MLP neurons of a small language model. Each row is named by its layer, matrix (down: output weights) and neuron, and shows model dimensions 128-255. Each number is 200 + 20 x the weight over its row's rms, rounded and kept within 0 to 999. A neuron's up and down rows have the sign that makes its largest values positive.
A block is one neuron, or neurons of one layer that tend to fire together. Before each block is what it responds to, as a language model described it from the Wikipedia text at the highest values.

Vowel-initial second fragments finishing common words split after the first letters, strongest for "ad" in Road (streets, road race), also chair, training, head.
L2.down469,195,221,234,211,182,217,180,193,191,193,227,234,166,230,199,224,169,221,127,222,231,206,186,185,207,219,205,219,215,217,209,194,199,199,183,209,221,216,231,199,221,183,191,184,217,188,215,219,233,246,192,205,208,182,186,211,187,180,207,203,200,181,219,204,202,187,179,207,202,208,200,202,205,147,210,186,176,176,172,173,218,166,180,213,187,210,217,197,243,246,155,203,177,187,178,213,208,180,198,187,242,227,170,202,190,190,198,179,189,187,210,206,178,240,160,189,242,208,235,188,209,181,186,208,216,211,185,220

The space before closing == in Wikipedia section headings (Career, History, Education), plus mid-word pieces such as "ed", "is", "av".
L5.down53,228,232,232,190,189,191,219,200,188,214,199,197,207,199,200,181,190,161,192,202,182,160,183,258,175,191,223,173,196,207,200,218,190,203,168,180,192,168,188,203,213,212,245,152,202,172,198,208,195,189,172,172,162,193,208,194,203,174,199,203,208,218,202,189,211,189,230,185,195,191,151,209,205,189,195,186,226,183,172,220,212,209,186,164,221,198,206,212,192,207,206,170,199,217,180,217,220,188,213,180,183,183,225,165,192,208,179,220,182,165,227,209,196,195,202,194,197,223,205,203,255,189,199,192,189,171,213,214
L5.down263,194,209,200,203,217,234,207,196,184,203,215,154,208,194,200,185,208,212,202,176,184,194,183,210,180,226,183,206,184,232,198,204,212,204,207,198,219,197,193,165,195,168,227,197,183,213,187,164,205,190,179,169,163,176,198,221,217,230,204,206,178,189,157,202,194,202,198,165,181,181,236,211,228,234,198,216,211,199,224,214,185,194,176,189,195,205,190,222,215,218,205,209,197,193,187,202,217,215,180,238,227,227,194,202,217,180,199,180,210,231,203,199,221,183,203,193,186,197,200,201,210,195,207,228,203,163,218,167
L5.down515,186,224,203,196,201,213,200,187,186,213,203,203,169,235,176,194,162,226,190,215,174,186,166,181,190,204,200,199,185,203,196,185,210,174,208,164,217,223,175,178,208,203,216,186,193,212,177,199,167,201,200,145,165,220,193,196,208,197,225,170,210,205,212,181,196,189,189,187,218,194,200,214,191,198,184,186,201,190,202,209,179,189,201,170,192,191,182,206,226,204,161,205,212,189,203,189,175,207,167,215,178,226,225,215,190,138,194,200,177,190,212,180,207,182,231,170,140,208,182,177,234,230,225,187,184,212,206,167
L5.down571,200,217,236,214,212,198,165,196,176,218,184,182,190,160,189,234,178,213,246,196,202,199,174,158,193,192,210,187,192,230,193,197,226,182,228,142,213,204,196,170,192,195,185,203,190,188,245,195,197,199,217,186,196,199,214,192,170,184,234,205,235,198,184,197,238,197,201,194,186,205,195,197,189,193,180,184,204,201,193,192,209,202,180,178,217,219,178,202,200,212,195,200,182,178,211,231,198,189,221,210,207,201,174,149,205,214,201,200,217,200,192,196,192,219,189,190,232,189,128,163,195,201,161,190,168,192,190,209

Final word pieces that complete ordinary English words the tokenizer split oddly mid-word, such as flo-or, bre-ak, shel-ter, plato-on.
L5.down1,213,199,228,154,207,190,186,224,175,196,185,214,204,175,204,187,234,222,199,204,238,207,195,216,228,219,173,194,188,200,211,159,209,223,185,201,192,182,206,185,202,228,187,229,195,198,177,207,199,239,230,207,237,184,192,195,186,199,180,160,199,188,220,205,211,192,183,228,190,247,179,202,183,222,205,251,202,199,173,183,221,176,195,202,143,176,198,208,190,193,181,242,190,214,170,180,216,200,204,205,182,164,244,230,198,218,183,203,228,192,240,223,159,184,185,197,204,193,181,179,208,224,170,189,203,173,209,214
L5.down271,232,170,186,177,199,179,223,230,209,212,208,209,223,212,167,210,208,180,261,195,195,198,184,184,194,174,203,214,204,186,202,197,175,201,204,209,204,220,203,220,222,177,178,198,198,222,191,167,198,213,204,221,161,211,192,195,186,192,206,195,211,219,200,224,183,227,228,220,193,203,198,179,206,174,223,210,198,184,186,217,190,222,178,239,195,191,210,169,159,220,193,204,176,181,206,166,184,194,240,197,187,186,191,213,213,231,214,227,199,248,204,201,172,207,212,205,208,160,159,236,216,215,195,178,258,192,209,199
L5.down292,212,222,244,187,205,168,179,203,203,208,208,212,222,205,208,194,180,159,199,140,186,205,187,227,204,178,228,189,201,220,242,190,220,221,185,197,193,195,229,186,186,178,201,175,215,199,208,182,231,219,198,219,168,233,164,199,205,167,230,174,206,210,241,197,225,183,201,224,190,235,192,185,217,173,230,198,193,182,183,143,183,188,222,213,202,177,189,210,253,186,186,193,209,178,172,202,215,180,187,192,166,229,194,198,197,212,194,236,230,197,229,193,184,194,195,230,165,202,150,180,215,194,191,181,174,201,200,190
L5.down521,202,213,201,194,206,179,206,186,188,179,213,221,191,203,208,189,204,253,213,195,207,193,221,201,245,234,207,196,208,228,206,185,208,178,201,204,207,201,239,210,210,227,187,203,223,228,213,212,173,216,228,195,222,208,190,207,203,194,200,166,170,181,197,202,220,189,215,216,233,208,227,204,169,208,204,199,181,187,192,187,186,205,214,188,186,209,198,237,178,199,174,203,193,198,205,216,195,216,180,215,179,218,233,167,216,213,195,206,181,211,204,206,195,207,241,221,180,207,176,191,208,221,201,199,191,193,193,187

Hyphens, spaces, opening quotes and slashes that join or open multiword terms and names, as in Vice-Admiral, 8th-century, the "mythical.
L2.down484,177,182,241,207,213,195,192,168,220,222,204,182,219,187,211,202,164,186,210,179,208,241,184,219,241,237,199,226,219,225,194,214,158,192,218,221,196,205,183,173,195,209,202,195,171,225,207,252,234,182,194,226,192,198,215,150,171,176,202,196,190,181,166,166,255,207,193,206,196,190,201,166,181,168,198,196,195,192,233,199,225,207,217,239,189,173,164,191,199,235,193,213,214,199,200,183,201,182,176,185,195,193,171,214,222,184,194,196,198,212,178,180,228,183,188,119,201,222,208,184,266,181,190,227,178,176,166,173

Standalone space tokens in templated or odd spacing, e.g. "Team / Apps / (Gls)" infobox rows, "Time zone", coordinate slashes, and before "==" headings; weaker on word-final fragments.
L3.down46,195,178,207,179,223,178,197,168,199,179,193,224,207,220,193,214,197,227,191,217,206,188,207,170,201,211,183,215,203,239,212,205,221,205,210,217,210,234,237,202,216,203,171,205,180,205,204,240,222,240,190,247,182,183,204,170,189,198,165,189,212,185,231,219,224,204,194,193,189,190,235,205,240,189,186,201,203,190,218,192,184,216,203,204,205,212,205,208,248,195,194,202,174,229,211,175,209,181,215,198,235,159,223,209,214,182,222,186,167,193,157,182,197,203,213,188,216,204,209,212,195,198,180,194,215,207,234,200
L3.down138,214,197,207,231,210,200,186,154,212,202,158,201,168,183,197,218,181,206,200,207,207,233,173,188,228,202,185,197,216,213,183,231,218,225,228,204,221,197,161,201,199,192,203,211,215,182,173,212,173,193,201,185,223,228,164,179,168,208,201,168,228,192,215,199,149,201,219,183,217,190,169,193,200,171,148,191,186,190,215,236,224,195,195,224,223,196,205,199,203,193,168,199,228,185,162,173,203,178,204,219,155,185,225,210,236,177,174,171,211,213,197,194,190,191,212,169,209,190,174,209,170,180,199,235,183,183,205,197
L3.down159,203,192,221,185,194,188,186,248,197,241,201,206,218,174,212,156,204,223,222,240,208,192,204,216,190,185,205,218,210,188,203,170,203,209,177,209,205,174,194,221,209,172,188,204,250,203,209,191,197,209,210,181,227,204,218,176,185,173,220,222,166,196,181,190,196,209,219,192,207,200,213,184,181,216,202,208,227,211,210,247,177,194,197,192,184,161,226,187,208,214,213,167,202,212,232,159,184,216,213,206,207,192,220,196,191,174,237,224,192,157,185,173,223,205,204,221,206,224,213,167,198,185,224,202,177,181,188,233
L3.down166,167,175,189,225,219,187,191,193,182,233,198,196,202,233,167,165,173,217,190,206,195,216,216,184,207,205,176,191,181,192,233,221,195,203,213,239,208,199,216,199,236,198,186,201,187,181,229,195,215,182,207,169,175,197,188,212,199,173,185,235,178,165,215,213,202,207,171,195,198,178,160,220,224,213,206,254,175,197,218,178,175,179,183,206,183,226,187,186,194,197,241,237,186,196,201,197,194,191,195,211,187,207,221,200,197,193,205,220,179,205,201,190,184,187,250,230,172,235,163,192,189,178,161,170,207,188,236,231
L3.down205,190,219,222,202,197,196,212,200,221,223,177,177,189,195,185,211,201,218,205,210,202,193,187,216,193,187,169,180,204,165,187,238,185,192,199,222,257,203,173,187,218,209,196,178,190,234,205,193,215,174,213,182,176,226,194,161,246,215,202,215,142,232,200,184,193,187,216,218,205,212,168,174,185,196,228,199,182,222,203,205,225,223,197,246,195,188,174,212,201,170,214,223,212,210,215,156,217,210,183,204,194,174,190,173,202,169,185,159,220,177,164,215,237,181,210,215,232,206,211,186,209,187,215,191,210,208,206,177
L3.down238,192,255,204,234,182,217,194,211,207,157,204,209,197,182,198,173,229,203,223,196,207,189,191,232,222,240,172,195,168,201,202,193,214,194,206,185,217,191,247,180,195,177,205,157,170,213,236,184,213,185,205,193,225,227,216,194,220,208,179,210,241,200,162,189,195,227,183,186,181,193,194,189,209,218,168,222,221,190,211,183,204,220,212,187,185,185,197,208,183,212,164,191,215,169,215,229,232,204,188,239,190,220,217,209,194,202,184,144,198,162,211,191,210,190,208,214,190,222,221,182,193,155,189,207,203,205,226,219
L3.down364,203,195,213,185,235,194,220,207,205,194,186,189,166,173,187,200,166,186,220,176,193,187,206,194,214,193,174,208,188,179,164,186,185,174,196,180,183,164,188,223,237,209,191,181,180,222,212,188,182,191,228,195,211,210,172,233,228,182,213,211,173,187,192,213,218,198,221,198,196,187,214,149,180,180,216,196,223,171,193,185,206,210,192,201,170,209,212,180,207,210,207,208,218,214,188,214,210,166,205,212,178,230,188,202,196,213,236,191,189,189,236,194,187,209,199,160,212,247,201,176,198,185,211,202,194,177,178,211
L3.down371,226,193,192,180,229,187,150,204,174,204,224,214,157,158,187,213,201,181,169,251,203,215,208,190,206,191,180,176,227,190,195,202,186,240,230,179,203,195,229,191,226,200,220,191,201,213,232,207,183,199,211,185,237,197,209,204,228,194,201,202,203,198,184,210,217,184,198,194,190,206,235,191,221,230,179,194,193,200,201,190,239,210,198,177,184,193,180,169,211,222,204,173,177,222,186,217,221,213,163,200,231,217,221,195,216,195,172,219,181,195,208,210,192,182,198,212,178,182,189,166,194,186,203,216,215,197,185,179
L3.down373,199,227,188,194,181,226,220,226,167,223,169,185,201,201,220,211,204,225,168,234,189,177,183,237,159,163,198,206,187,192,192,201,195,165,186,176,175,226,183,133,180,225,214,201,216,171,214,207,201,192,213,155,195,187,222,214,209,201,199,219,187,255,202,203,200,201,202,208,211,238,176,211,206,187,226,224,213,202,192,208,197,190,193,190,188,215,185,173,207,139,203,209,183,199,236,225,198,225,174,230,178,209,174,197,178,204,226,216,197,190,208,161,220,184,199,198,232,238,160,221,191,180,198,180,203,189,185,166
L3.down383,215,197,160,199,187,186,202,203,218,184,155,169,214,205,201,233,215,208,184,183,198,219,233,189,192,229,165,207,146,226,202,184,179,237,242,190,178,206,238,211,191,221,169,219,202,179,202,250,157,204,167,173,202,184,198,187,224,188,157,208,194,221,201,156,162,165,165,235,197,244,237,199,198,196,193,200,186,187,201,208,199,218,206,189,182,193,192,177,210,198,156,221,223,227,185,189,224,224,200,222,187,209,196,206,180,191,195,187,204,220,222,234,210,199,171,193,189,232,199,168,213,198,187,191,196,197,168,198
L3.down405,248,209,203,200,186,163,212,185,198,228,200,179,232,200,218,187,210,200,191,204,186,234,180,233,195,179,179,208,257,217,215,192,202,187,201,178,199,196,183,170,214,220,224,208,208,213,201,189,190,193,195,210,209,183,178,183,213,199,192,185,177,200,200,195,206,172,226,203,162,178,182,193,208,181,193,231,217,225,220,239,177,214,232,190,175,188,205,201,203,208,215,236,172,212,197,221,219,236,231,197,193,189,225,212,229,189,179,243,204,178,205,201,241,187,152,202,231,221,185,211,184,202,177,203,200,176,150,191
L3.down540,186,217,210,208,236,181,207,198,215,177,182,188,180,161,184,188,216,202,184,173,228,181,220,154,188,174,192,162,188,185,197,208,210,190,190,180,222,190,150,208,222,233,186,195,232,194,231,187,189,232,218,182,225,219,209,238,198,210,215,196,225,188,180,173,227,212,178,217,197,203,189,176,226,192,216,176,197,219,209,174,194,194,207,196,217,200,181,242,218,205,184,185,217,217,173,220,155,215,216,204,190,213,198,215,193,202,218,230,188,198,193,198,206,249,205,208,191,209,208,212,199,232,236,188,202,208,222,199
L3.down559,188,208,194,217,189,205,206,166,227,221,197,228,238,196,210,220,192,185,227,218,240,227,163,193,226,185,213,173,182,195,196,198,193,227,238,180,217,193,165,171,218,197,189,217,201,225,216,242,227,187,251,186,207,181,213,206,197,184,212,192,169,209,211,201,206,211,207,172,181,188,221,180,204,206,193,192,195,200,213,232,211,226,181,221,194,184,200,223,188,199,188,214,194,214,200,206,212,201,214,156,213,185,176,225,199,209,187,202,221,192,160,163,207,217,197,177,203,211,203,215,192,229,242,220,196,215,230,212
L3.down560,209,181,204,192,196,184,215,191,209,226,188,181,251,201,189,197,155,183,192,213,208,211,186,230,203,236,192,214,217,248,167,242,222,164,172,228,207,172,169,186,198,208,183,221,182,195,173,217,196,190,193,204,192,210,213,187,175,172,185,226,168,168,211,203,182,180,204,200,159,203,195,186,216,181,168,194,191,199,220,225,145,210,182,211,206,170,216,209,212,199,199,253,189,185,214,189,237,221,205,229,158,193,196,206,213,188,202,210,171,195,186,192,230,185,218,191,208,221,197,194,200,180,198,194,210,191,182,208
L3.down580,228,215,208,193,217,179,196,199,201,185,190,214,212,204,185,190,180,199,198,219,167,235,188,214,243,211,229,177,231,215,169,191,215,214,199,175,179,218,197,203,220,217,213,227,207,193,185,227,185,217,194,207,182,213,168,173,191,208,227,142,201,204,205,194,188,209,244,202,196,215,176,192,147,147,206,216,204,226,206,196,201,197,210,223,205,212,204,170,209,181,198,199,222,229,219,166,197,202,204,217,201,175,201,194,182,230,205,184,209,182,196,212,202,202,197,200,230,240,215,207,184,204,190,195,197,189,174,175
L3.down678,201,200,226,180,198,193,198,163,209,225,193,175,203,198,183,210,167,195,193,245,203,209,189,211,228,214,166,204,221,246,184,211,191,201,246,245,208,222,155,214,196,201,207,207,232,168,205,213,217,194,207,224,190,177,196,146,162,179,192,196,216,180,195,206,212,207,199,194,194,213,219,182,221,202,209,210,203,220,195,198,209,178,182,224,201,222,186,219,205,213,217,234,192,165,147,183,209,183,210,211,203,191,199,178,216,205,196,225,232,177,195,179,227,213,209,181,194,193,185,198,245,204,197,232,157,170,204,196

Word-piece fragments finishing a common word split after its first letters, e.g. "il" in Ra-il-way, "k" in Loo-k-ing, "n" in retur-n, "ot" in Fo-ot-ball.
L3.down210,206,207,209,235,224,148,187,180,193,206,198,216,164,202,201,183,195,200,189,222,231,196,202,197,224,194,189,169,256,184,172,204,148,177,207,187,212,181,214,174,201,191,178,188,200,226,205,202,183,204,234,190,196,232,191,197,232,223,221,190,207,234,158,183,207,222,178,210,187,197,191,199,197,201,184,195,218,206,218,189,195,165,183,198,212,178,212,193,195,257,193,209,166,213,205,214,235,234,181,197,212,231,189,215,197,180,179,190,169,198,209,224,222,192,197,200,186,225,181,207,159,196,200,190,206,213,190,194
L3.down306,218,236,224,192,201,214,218,226,204,181,198,230,219,179,165,209,217,176,210,164,182,204,139,214,182,169,223,217,206,212,230,199,211,186,227,197,165,180,205,226,199,198,201,163,220,212,226,170,174,171,193,233,197,206,211,187,230,191,161,207,200,207,193,206,200,206,225,195,175,223,187,194,206,186,232,193,170,182,212,200,207,179,208,241,206,237,193,198,222,191,210,194,172,226,182,185,204,195,200,189,229,217,183,208,207,176,213,214,217,223,266,216,197,205,186,182,223,230,181,205,197,184,219,200,205,204,241,221
L3.down328,207,183,221,183,251,229,189,188,188,201,160,209,205,202,220,217,216,253,219,206,214,186,203,200,214,214,196,189,202,194,215,208,192,219,233,196,212,232,183,191,153,234,204,200,170,198,176,177,234,177,195,191,232,226,193,205,226,189,192,214,215,189,206,208,179,168,205,177,210,190,188,222,194,199,196,159,216,203,225,183,176,185,191,184,185,190,200,211,214,240,192,200,212,180,201,193,208,230,219,215,182,190,212,197,232,175,212,200,196,219,224,212,182,193,214,183,186,244,213,210,202,166,170,249,221,189,205,217
L3.down336,189,219,213,202,239,220,203,203,196,214,201,230,217,185,189,211,202,192,175,194,208,227,193,201,197,186,165,224,211,213,169,218,184,195,233,215,198,171,153,199,154,146,195,177,179,216,172,219,230,202,223,202,219,215,193,191,179,176,194,207,177,208,224,192,226,199,207,179,212,169,188,213,180,170,184,218,212,182,215,209,183,176,201,231,180,176,228,182,167,216,189,231,201,192,176,201,192,234,235,206,191,194,160,203,198,204,199,207,231,204,157,223,192,216,216,165,243,224,174,209,183,210,174,207,162,197,186,226
L3.down339,174,191,231,173,191,226,213,201,249,190,187,192,183,225,176,208,229,198,175,199,239,212,173,199,186,197,218,184,194,180,197,211,211,205,199,210,198,186,212,232,210,181,188,177,208,206,190,182,199,205,182,210,193,216,176,191,190,180,178,184,171,216,186,204,196,238,182,209,185,237,183,186,188,226,191,192,210,169,182,201,197,184,183,221,187,204,215,160,246,174,187,234,218,173,189,205,190,182,213,210,167,141,184,190,181,210,139,174,205,202,206,170,202,187,197,213,207,211,204,223,189,182,196,158,260,184,179,193
L3.down361,195,219,195,229,175,209,224,203,212,229,166,187,201,200,209,234,198,203,222,210,201,246,199,225,176,205,202,195,208,160,171,219,200,199,166,219,207,215,220,240,206,184,227,192,218,224,182,178,232,184,215,215,211,178,211,181,208,246,173,225,218,183,227,229,196,211,213,192,218,205,205,224,173,188,171,200,205,189,202,189,208,176,182,190,200,177,157,210,174,204,204,219,220,186,201,218,190,196,196,173,205,192,177,195,174,227,220,191,180,190,183,188,208,200,217,191,224,184,189,210,222,185,206,177,208,212,240,200
L3.down362,206,221,155,184,172,177,157,200,190,201,194,222,180,224,162,200,194,211,182,198,209,216,202,234,214,204,200,174,188,208,202,187,171,197,232,180,192,195,215,229,208,195,220,189,177,224,227,204,189,201,230,200,209,190,186,185,197,214,190,177,219,193,178,233,181,210,222,223,183,182,183,201,166,228,207,206,214,217,210,192,201,201,210,215,217,186,192,209,223,187,220,241,251,205,187,207,250,208,185,205,203,204,192,200,177,184,195,208,202,184,224,209,211,211,226,226,217,245,198,232,205,239,248,179,184,171,219,189
L3.down408,205,195,198,197,201,189,179,209,211,192,207,155,217,159,200,199,166,232,197,196,231,169,205,228,172,193,234,199,233,211,212,239,219,175,180,226,196,184,200,222,160,167,191,227,199,195,194,199,216,231,230,206,226,229,188,176,180,172,202,177,199,204,179,199,181,177,177,230,168,229,210,165,180,222,249,211,233,187,189,194,182,222,174,186,212,153,177,177,210,209,208,173,193,164,193,183,190,214,219,226,180,208,217,189,182,203,196,226,205,225,217,200,214,203,208,192,239,174,189,187,190,206,167,217,214,177,209,188
L3.down493,190,199,196,196,255,207,193,184,229,181,186,199,187,194,187,206,172,221,194,209,210,193,204,209,206,194,212,197,194,212,220,189,207,208,210,207,211,214,206,171,169,212,192,256,193,202,219,211,194,196,203,192,200,210,213,190,199,154,222,218,171,188,195,159,187,236,157,195,214,193,196,196,217,202,182,189,229,201,210,199,194,161,207,231,211,214,210,195,193,233,136,211,200,181,206,229,167,186,236,219,230,196,234,189,196,214,177,215,200,155,200,230,239,197,200,186,211,236,201,208,205,200,167,223,207,199,173,210
L3.down516,217,215,184,199,178,226,185,215,220,213,229,204,153,196,225,198,184,198,197,246,193,219,199,225,190,191,220,195,167,209,177,209,181,169,208,216,212,201,203,177,203,202,191,211,192,211,224,201,211,201,215,189,177,187,234,194,203,213,184,193,211,226,192,250,157,191,207,193,195,200,178,208,209,174,162,240,186,205,187,214,215,157,199,177,214,179,194,182,181,219,194,233,186,200,213,182,246,218,207,200,200,225,203,193,166,191,218,212,206,192,189,198,204,203,197,227,199,195,224,200,220,169,201,239,198,184,142,195
L3.down535,194,246,192,223,229,197,206,195,190,203,203,226,176,204,211,199,209,192,191,178,201,206,209,197,154,197,192,195,165,186,192,210,223,197,229,181,189,200,200,214,205,158,192,209,197,170,207,152,235,148,202,198,204,161,196,177,187,184,177,232,210,163,197,195,229,230,179,216,265,217,200,229,208,197,198,209,206,208,221,214,198,188,190,196,188,216,209,183,210,189,206,199,168,228,162,204,228,175,190,192,180,223,184,189,182,248,209,198,172,211,208,195,204,214,198,230,201,195,218,186,185,160,214,190,151,207,206,182
L3.down536,167,192,228,208,198,186,202,210,185,199,158,184,174,180,178,200,195,175,230,214,241,217,209,205,203,180,232,256,177,201,208,216,220,217,238,196,172,218,210,201,202,188,185,193,191,192,228,188,226,192,226,194,211,189,175,187,184,181,200,204,197,194,182,210,208,210,196,215,192,222,210,213,250,198,218,192,209,174,217,196,184,207,177,199,222,184,185,206,196,212,243,191,209,210,193,238,241,189,195,190,216,210,198,168,197,237,188,181,223,208,208,185,217,220,204,191,195,188,236,199,174,172,190,209,176,208,182,200
L3.down563,209,228,221,205,182,210,188,153,221,202,222,212,184,220,212,189,196,240,178,199,238,157,233,190,183,189,224,194,207,245,198,229,138,210,185,196,213,173,212,209,211,176,199,198,181,189,218,200,217,194,228,235,206,209,210,221,198,202,164,190,169,178,205,217,183,210,200,198,208,222,172,204,191,233,198,150,213,225,232,205,184,218,191,176,201,201,183,207,208,200,201,213,200,190,184,245,215,190,200,216,170,188,168,212,189,191,219,201,183,187,213,229,201,177,200,208,179,191,209,199,226,201,192,207,217,186,170,235
L3.down574,189,188,231,171,175,178,210,177,195,195,225,207,231,214,181,180,196,212,186,211,211,219,179,187,223,227,200,204,181,187,210,198,196,182,183,176,201,207,176,231,246,203,195,245,160,189,210,190,190,230,200,177,194,188,204,184,186,217,200,174,229,249,216,233,184,208,182,202,177,214,244,200,191,204,200,201,225,215,180,192,212,205,193,180,220,220,160,174,201,188,199,233,191,205,187,188,202,242,170,178,194,201,230,208,163,194,211,219,188,157,172,212,184,189,173,224,200,211,212,194,238,204,193,207,195,140,191,171
L3.down617,176,193,173,224,182,176,184,174,213,222,205,198,143,219,197,220,240,200,212,184,222,171,238,191,211,214,184,189,174,178,215,197,204,185,180,164,188,200,212,203,204,192,217,194,197,160,182,181,189,212,170,187,190,225,171,211,219,194,207,184,195,233,171,200,210,178,210,198,240,189,222,241,186,193,225,187,188,171,164,225,188,199,193,213,206,189,195,185,190,232,188,198,199,198,160,228,216,182,167,227,197,162,172,177,177,189,208,219,219,178,142,217,238,210,170,169,210,197,192,206,202,195,177,191,207,191,182,197
L3.down667,169,217,224,233,169,195,203,199,180,224,174,191,214,212,233,219,210,195,193,157,246,187,189,167,247,203,203,198,218,207,214,182,200,222,212,225,196,243,216,217,237,186,223,197,187,206,228,209,210,208,257,172,201,199,185,195,231,196,200,182,177,168,211,232,218,208,218,204,180,221,220,191,170,164,205,214,215,208,171,190,206,205,195,254,214,191,174,181,194,210,206,220,194,199,169,211,177,198,178,189,197,176,209,211,195,216,188,188,178,181,209,186,208,180,210,203,215,220,176,200,194,230,215,220,235,184,225,212